Weights of a small GPT-style language model, trained from scratch on English Wikipedia: 12 layers, 5.07M parameters.
MLP neurons of a small language model. Each row is named by its layer, matrix (up: input weights) and neuron, and shows model dimensions 64-159. Each number is 128 + 24 x the weight over its row's rms, rounded and kept within 0 to 255. Numbers have three digits each.
A block is one neuron, or neurons of one layer that tend to fire together. After each block is what it responds to, as a language model described it from the Wikipedia text at the highest values.

L8.up78:142154126112149182145107151104133193101119130112127083141125109149141158126156133166143135134117106149128128143096122105130120159079109156155113155131161154119116099136152137106108118152161098138114090109147110091172107111137115128104100185156109096101092126108141118123129123123137124134
L8.up95:152122115152167130145088121094140179113126101135165082126111112077121153125118120136142127141132129134114080145096112114111130126135128095130129127108126099143126091173153117100107106137129158133122140115138125134145169096153135152121108143110126159136126101177170088098121133139152077127
L8.up169:165166109146119102128137114084131121159118104124165086101099110116131085158126123139117128153157103119088136116129116131115122135124113141130148115163137131096150096142139080138104123124117120139157160145122105126124137136121131125130120104171069136124108125182125139178114153157156096119
L8.up308:112134125132081106130134129110102119079128154174129085104114131106086124125118120085129109155135144162160123127094148111114157139120141094104107107103136151110145165134111110134134129153117151159162112168196114129097162117129119149118155106158088155131171091137133110156090102123114117135
L8.up338:134150132176202113130144129097160134117139106105110120144153117124138090120156100129092137119132135141104133137137139137122120125128107117117111107108090095128087073145122152112149117113081116130164098142113104144143136123112136093118098124114094125124147129151090098172174110185134134120
L8.up369:099125079093148148111098118138121115135125117137166134146126119145085128103132166069137089114150143137122084148127148137109129072126150128156132142093157146146087138103089142123167144141170149105180084132133122142157136123147177109094176109120108144158145150107144119123094131136129104116
L8.up431:142124151115137122188122133137100134099139160133139106163072161146106134116158131124118130129120151157117099142134114127124109181122150088103134131105131117136138135144130108128137089123106182154135074136157120126154145144151170100160106108116115133117141114110116092190085109147083079098
L8.up610:131139149132161138164133101134142150098116150096111144132094072134148153107135124093086104146107096123150119106131160097111101136125077067094149095094108106161142073146175123140114132139153122098142114139143146142117129105108109147148139127151074139099142095149129139107116132100104086143
Responds to: Country or state names that end a location phrase, usually after a comma, colon or "in", e.g. "Texas, United States", "Country: Germany", "Chongqing, China"; also table column headers such as Nation, Apps, ±%.

L2.up17:109135100141171089080137154131087095146119131129109147128106158149103135130126077124108114180103119108137102159071138102109111159097127128136150126119144121123137095128113120087126158121199120119111141168118094111108102141126140130096119134145128154108093119149160152129111174119156125134
L2.up325:144142088136111165086102112094156113163117174104103125128141151099146120144142110121115126141111124102135123158148123089155152104085144134112137140110175136145106104094152168092117140186133152144098138148100134117154123154111109128139114090079164136100106127171137131149092118116187145121
L2.up401:126126102156158104084126151091155124051117105121169117097136138117134144127131092111095124142149118098153109113090143126145124097120101082115131101173165151169148133179138130134141148166078134087093111105095122136101108150149117128164136157143103121153115127120160147139139168122142091103
L2.up487:086120098103099112095137126155099119122126141148125128112111118147131102117138107109159140123111151119103118146125102083145134174160126179103159151147104127131098151151089157104124163105099115137112117145159080143124083184097171122105171116125163117152154131135119139153149189115147115114
Responds to: Word-piece tokens that open a syllable with a consonant cluster inside a split word, often fr, dr, str, bal, as in fr-ee, Nordfr-iesland, Tape-str-y; also the word between.

L9.up20:148156122135125126177183155121087105082146121143098154126151103111152090132125131100148158142147141123147073144090157172143147125154113140123092139138105158115152127093126130156140147115143139151136101132106106105122122108143111106137140094126143088200092156148138137117086120167118087129
L9.up318:142147100125141103164155122150107099054137109169140109097129120146156146129132139122129149144131135116140091105104155143135109130120151127081107145129114135155142121146112140149153134087140161102149165146097098145169129091115099141129078145125128106089110083090127081118145131105063163106
Responds to: Middle subword pieces inside longer words split into several tokens, especially "ti" before "on" as in computa-ti-on, constitu-ti-on, reputa-ti-on, cap-ti-vity.

L8.up127:144134121128114150169108087137121148120173150144143123120090158122165161165159157110141134155122134117113170102120112114145109109095129107118109116150141104144137104127096145121112074128120125087084114155132103131083130118121130131095151174133111156173089102123104123135117129160124098144
L8.up165:113144115136117138168108093132113145107143150143092109146094143093111136094125088101122138105174122064142100135149129133136140132145085145131133140123113134104119152149115133102134081116150149119142142159160134095104152140094110134141184148140102106142109147139100144152155111152100094165
L8.up204:146145113151100115111114079136099118087129151155119146136075125089156084140175101154145105128121126219120106132158144108161132139165090154139088127159158102136127130122172136142098123133146156112080079139128135135113128098150116075114142107114153107142131110140143150151144118067112095117
L8.up261:155146120142116134159113098151123115087159163118136124173140165117155121130110133173131124159070112133146098121160097143143144154110118128143086116132085130155127171129132153129134169116092112140108144140155141119130101123130150125102114130181124120148160168138123113108121138106120148139
L8.up309:120095120130088148186151119140092119124178160168117150107125144162144163131133119168137078145158120129153114124042144128102124133107145134140118094182097094139151139137110142172120122157106135112146103150142127136107153144146133127141111131121107165176122073129129137080113148154147081137
L8.up422:140147146146126105126146093130126138139074148131124131106136119126140150121165090118128095127144155139130097150112121147132125136144119168130163110132105118094114123133158155150145128159136078118159108109152121152131114118136158106096133118135112138151143101165123102109115121126085091127
L8.up460:113144122166053125195120138150116099122150163121107113154106140083128144116131124101140122163142145134128108125122119097128123120132095135131110107162105150151118107122134096121118128146101125087153126123118108122088102127115117109142140114148150120150126084160098126138117137111099146138
L8.up570:122142145145082145106161132120129144102107141138163127122116100133153124125125092120148104111127140103117168089134140168114126117124123092134103094128147138111154059157121159148112085129145130163100088121123117099144114133155123099165120116120135171114134099149085110102167108125118111169
Responds to: Function words right after a completed noun phrase or clause that continue the sentence, mostly and, plus has, had, to, who (e.g. yards and, economy has).

L2.up109:119111130126145133133136145118116096139142158142103173104122126105114110123118131089140155105081142124136139079132146165073122081084140134174133114140119149177143156131124134141155102110104131143165138099151122130171146068144135116174140103136135094148121115122079100117168091099113139131
L2.up177:127124123113148132121112126127102103133139150144117146109126137144117118184107138137109157152077071141119134130090177128101148103120122155158122089143108133145170138120109122140168094104124149112167095134117145132162154103138138143108105121154128124130087198098140102110130120096117137138
L2.up473:126116104140125134147131108145122078130127130101132143101120137080089106160145163138137153105101140142159119069107138155129118102060149123137111057157119119173119148115111127133149116131121132139139137143166103168130123103141109109116150094154082137112134154098133099113157112118090149117
L2.up518:131109123169187105085162145173124165164114153174131141150123105109154129130132127087139161086112144129109135113159120094136150114138149152094179109140147171134107134115121171119139128145089125140174083104140114119144131100143138111155121116178154126169115110100168118159096123124141121104
Responds to: Country, state, city names and nationality adjectives, often as modifiers before institutions, leagues or people, e.g. Scottish Championship, Polish, Chicago.

L9.up211:117150150146160092152107108139059167113148177106164167090111141123119106134117154125144144150138143131095061134129136097110122096153132114135096130156139153123166141079084120105159143123141150107132091137128119084152116138135195133102151126143133105098116119113105119142115149127106095114
L9.up624:118149168146150129157104125131118131102113152147117143118075134124093141117152131105139102160149148158133079144127152107083094147141134099124109165146146114154118158128103107134106097124162181159128128160145125114138107060169170116150088099105102124127106106117135114154137116162135072089
Responds to: Commas and other connectors right after a city or place name, just before the larger region, as in Vancouver, Canada and Princeton, New Jersey; also United and similar pieces within place names.

L2.up86:135130145177101102115114139133125146092141124129122085116126123164112136146131155115107143163140151098105108118107145129102139117141095142132122142069077149167152122096174124150135109146105117136143154136133076151112139118171124127113112058118150171146112129158112120142142127103103143117
L2.up158:139131129133143108091102127135106132109170114118113075127101148146151148132127114148080143133129139130138144107108111124132138103193138113148100114108133121156129078103121122159132113097106142087155149146103124097148129099101131174112122091166136148124145139169132145121124074126142149134
L2.up307:115121100163131143117097133169115150080127145163135105139122143125168110147138155162144159147132156105125120143125107149140160100137129125108122124122155122127129126131079063119156167162138134061138128115133104108127102108151170120130073093164153146102175117133141107121093150095108135143
L2.up528:123111126153103159078124115095098119137171117105122115157081147102099118172096129114108187138133140137104139134107137111137118111156134095122198112098118094103108115135121145116142116137127130122085137130136103133154133115125171128179179122126123100104122139182154099141116113167114091158
Responds to: Word-piece syllables ending in o, mostly inside rare names and terms, such as Par-amo-unt, Sphing-omo-nadaceae, Sha-po-valov, plus standalone no/No.

L9.up317:119153132121103066126170099094154111140165103166160111117104140109141160122137131110110099171116165111107108125134152128142119132085134109125130145132097105119127099082127176130091169123118126099136155155089094076152129095135149140107134093105157125118125111146106095161139140138125135155
L9.up572:096160131153130162154129097159114120133160166088142091130150155143153113156141106118124107133127113092121113118151122154133129125102105134107119140120119159116149135086136176098104170117130126100136136109112096132129114149169107131139132105107138157119080098180066115161144134147105139136
Responds to: Interior word pieces and number separators inside an unfinished word or figure, e.g. car|pen|ters, una|ni|mous, the colon in 4:02, the comma in 1,490.

L9.up363:142115130140115141168131093123126161100126163112065118102157088133130136120120138138143118080122142154130100104135089118184140163172094148121117139156106120127104139097081120127146120143105100119115169149175119066161084144107134122110135146126167147165137151148126162146156130156142158170
L9.up506:085150149116134116125101177136129105190142173129151118173137133129154137139139126116101082129186139134167133141140120095165119103152102123123121144175145098142124112127087109122155133132162130125129110134122141088142120125110157085127094124120123136117096128159099128143130102151104140171
Responds to: Fires on modals, auxiliaries, infinitival "to" and "not" right after a subject, just before the main verb, e.g. who can lose, it to spool, were not addressed.

L2.up261:131114147152104110152131082168129119100068110169173110146113161116198127131099112079104132116128142166123143138120123128080197127131127155112136138147114116120116112135112098126149132140157104129101109163182085110151119182149072119101152101093113150142111123095112135140095127122091107125
L2.up371:099127098123121175141145161116110147147119156189140143135121158147106118123088111113144177108141141163102141116139119134115154118091138161126107070163076140092150133123091149143153095115125117064148101146136103154165122123147075109122165159102157166118118124175143125089116128130120131101
L2.up498:113139112091115158108157125128111135099131139166167123122109166110152157099105095094120162142152142193123123180142128126097169128135151143069127111123114126147107088164109117125136119138162108134108107143155138117154127150150096131123122121123134203170136098154116077142135082123111116133
L2.up623:107142121142093186160144110135091130141113147128112109169095140164130099145095111127113147111120137177118105096142097114096118123108156165100118105151078092140100128140113102147183098105161124132135102141138141127149135135098126111137119122079113147145106147105133105119164138155074136145
Responds to: Joins two items with and, or, &, or /, linking words, verbs or clauses in varied prose, e.g. seen or been, football and basketball, Bioinformatics & Computational.

L8.up64:093145126119129106099140108115167127146107116174133152115082105176133140154168144082139101115107078104126125137128141149176134159147130123119183124129147101130143137138116125137198119110112108174109132122118111111161099112159141134138118130130136100172138170126127114097125102121162144092
L8.up177:106118112152105139150114121146118100128123144131106183094114121133122106118165115137141144136136083161130089139096096122120138118124096146090145135135123127174175098163112160135164134150137113100131111109153156172081145148073139156156077083148166139122137123096128109125091117115137135185
L8.up283:175107102139150130072147165159109133131111118149117147135107150138176117126173109113143124136105116165123122157100108090126094107186136123151125143144123113115150155118112097132142113118075139123140165120176156161116131149150158137128127076135141092169155120114074073109123168115169104126
L8.up328:119138100132155102177129151168126155138123114104152080099105129117143079128140099112108147147107110107121088117120104119179155150109082118131134109100116086096173092191099132169158148131162134158185130103104140115149190148147121146127106118154125103111136143158113108115102106093164123095
L8.up355:183142124138105121122135146175164084122129139145168122081140119115160119167160119118100152089134126079140118155133163111124117149167119115158150135126111137109116154165141107128186118156149130108159111116121132086140140127131128152117132153153104099146125150146136114095128151094167118156
L8.up383:120150105123120136122137208115125115144109151152133135093084153121110096175128108131130130154102103116148118123104094079081122116145122158153124117132121146134142047118112122160120135129152108136111139142106146148066168092152129092120110112145130115126109130152082113116136110147145095167
L8.up552:073180113167131164128107140149098153109125138111161120152129133131161132106141157169141115158120123150136094139083148101099124141144111103144160131119148111146159133151121135104122138118159144172116105135166107119067087103155079154119112126110104066147110154123149106139139119142125128158
L8.up565:141096099164107121133091107142184131133113141121109100127122115138151133133157136132141140136147087086116116120158130093141152112170108090146143125099123118163200122121143151121154127173116165133131129109156132093123114157134136155103064104110125106120156084137068125110110172167166131134
Responds to: Inner pieces of words split into several tokens, such as dimen-si-ons, hy-br-id and Cynt-hi-a, plus the possessive apostrophe in Men's, Women's and People's.

L8.up20:113152096134116145135124140143087147112122144133167160116162119171139127166145117131147140154117128093130120090137140159146145122100135141142078146157146093123114092055083142140120093136106111142132128151142130143152168080137153163062128156162121094122070121102122137114098086140129130132
L8.up184:089154099141160110128116147142150168114107119107112101068111147164140113104126082107136104134162106104111144114121122099171123109155150135122111146108146170132087120123129115121107134103136143109109122116143148098096141096138120100115122136125120144149138086115114131070135145141170123119
L8.up196:134133094125111154111131148132127103106137147145142131115140116116136108087155113120108149135163176148125100097109107104115125135112136122145147129154121108163139158095188123123147129173143184149111118106103178084077134121164106164088064099118115153125146104121091154119173101129127146125
L8.up242:130127183149142119130131069143124133129130154132173123151104141121140147089121115126116099132134123183158119122124108144136139142080139149092109090115139154071094123152154139126138155146102135136100146124113117169102127119158162126148092099130169170120106146149162121128096122141131072121
L8.up380:085134132077120152128152116116106178141183145142108123134147137162151109136088107131120157122142169098150163111172118109150119163143159123143141127148133135127062101138091123152126136121098124126117168111103119135108121096145107108122134160123066131087152108121093112118168152172149113136
L8.up578:114107090091101144118149162137101122115123130154124101076065120124186138139080124128149142107131123112108145105128138124085107141139158154104131122128096131151112108112129156128156150147135112152109094119143130087092151149165157116132152160102101166114091136161130098147123117130134092171
L8.up607:106164137116167137075133138152137153140115199124164106095129121136144146132142096127139141144152142066126111099112178162123112101113151140127116133139095140137106144109145099117129149100086150130170121111117116117080155082126131157094065119133130134146114067143125104133146116120127143142
L8.up614:125106123136173070104158136154138119131107100113160090105143135178146128112169148091109089136132105133148102147063149123145132133173111169119113102132131120123151127079093147086125159116131163138169156098155114145122137117141120136130106131155136142114107119110095119156161128134159114150
Responds to: Word-internal fragments inside names and foreign words, such as sk in Sanskrit, f in Gulf, ate in Guatemalan, plus the longitude number after °N in coordinates.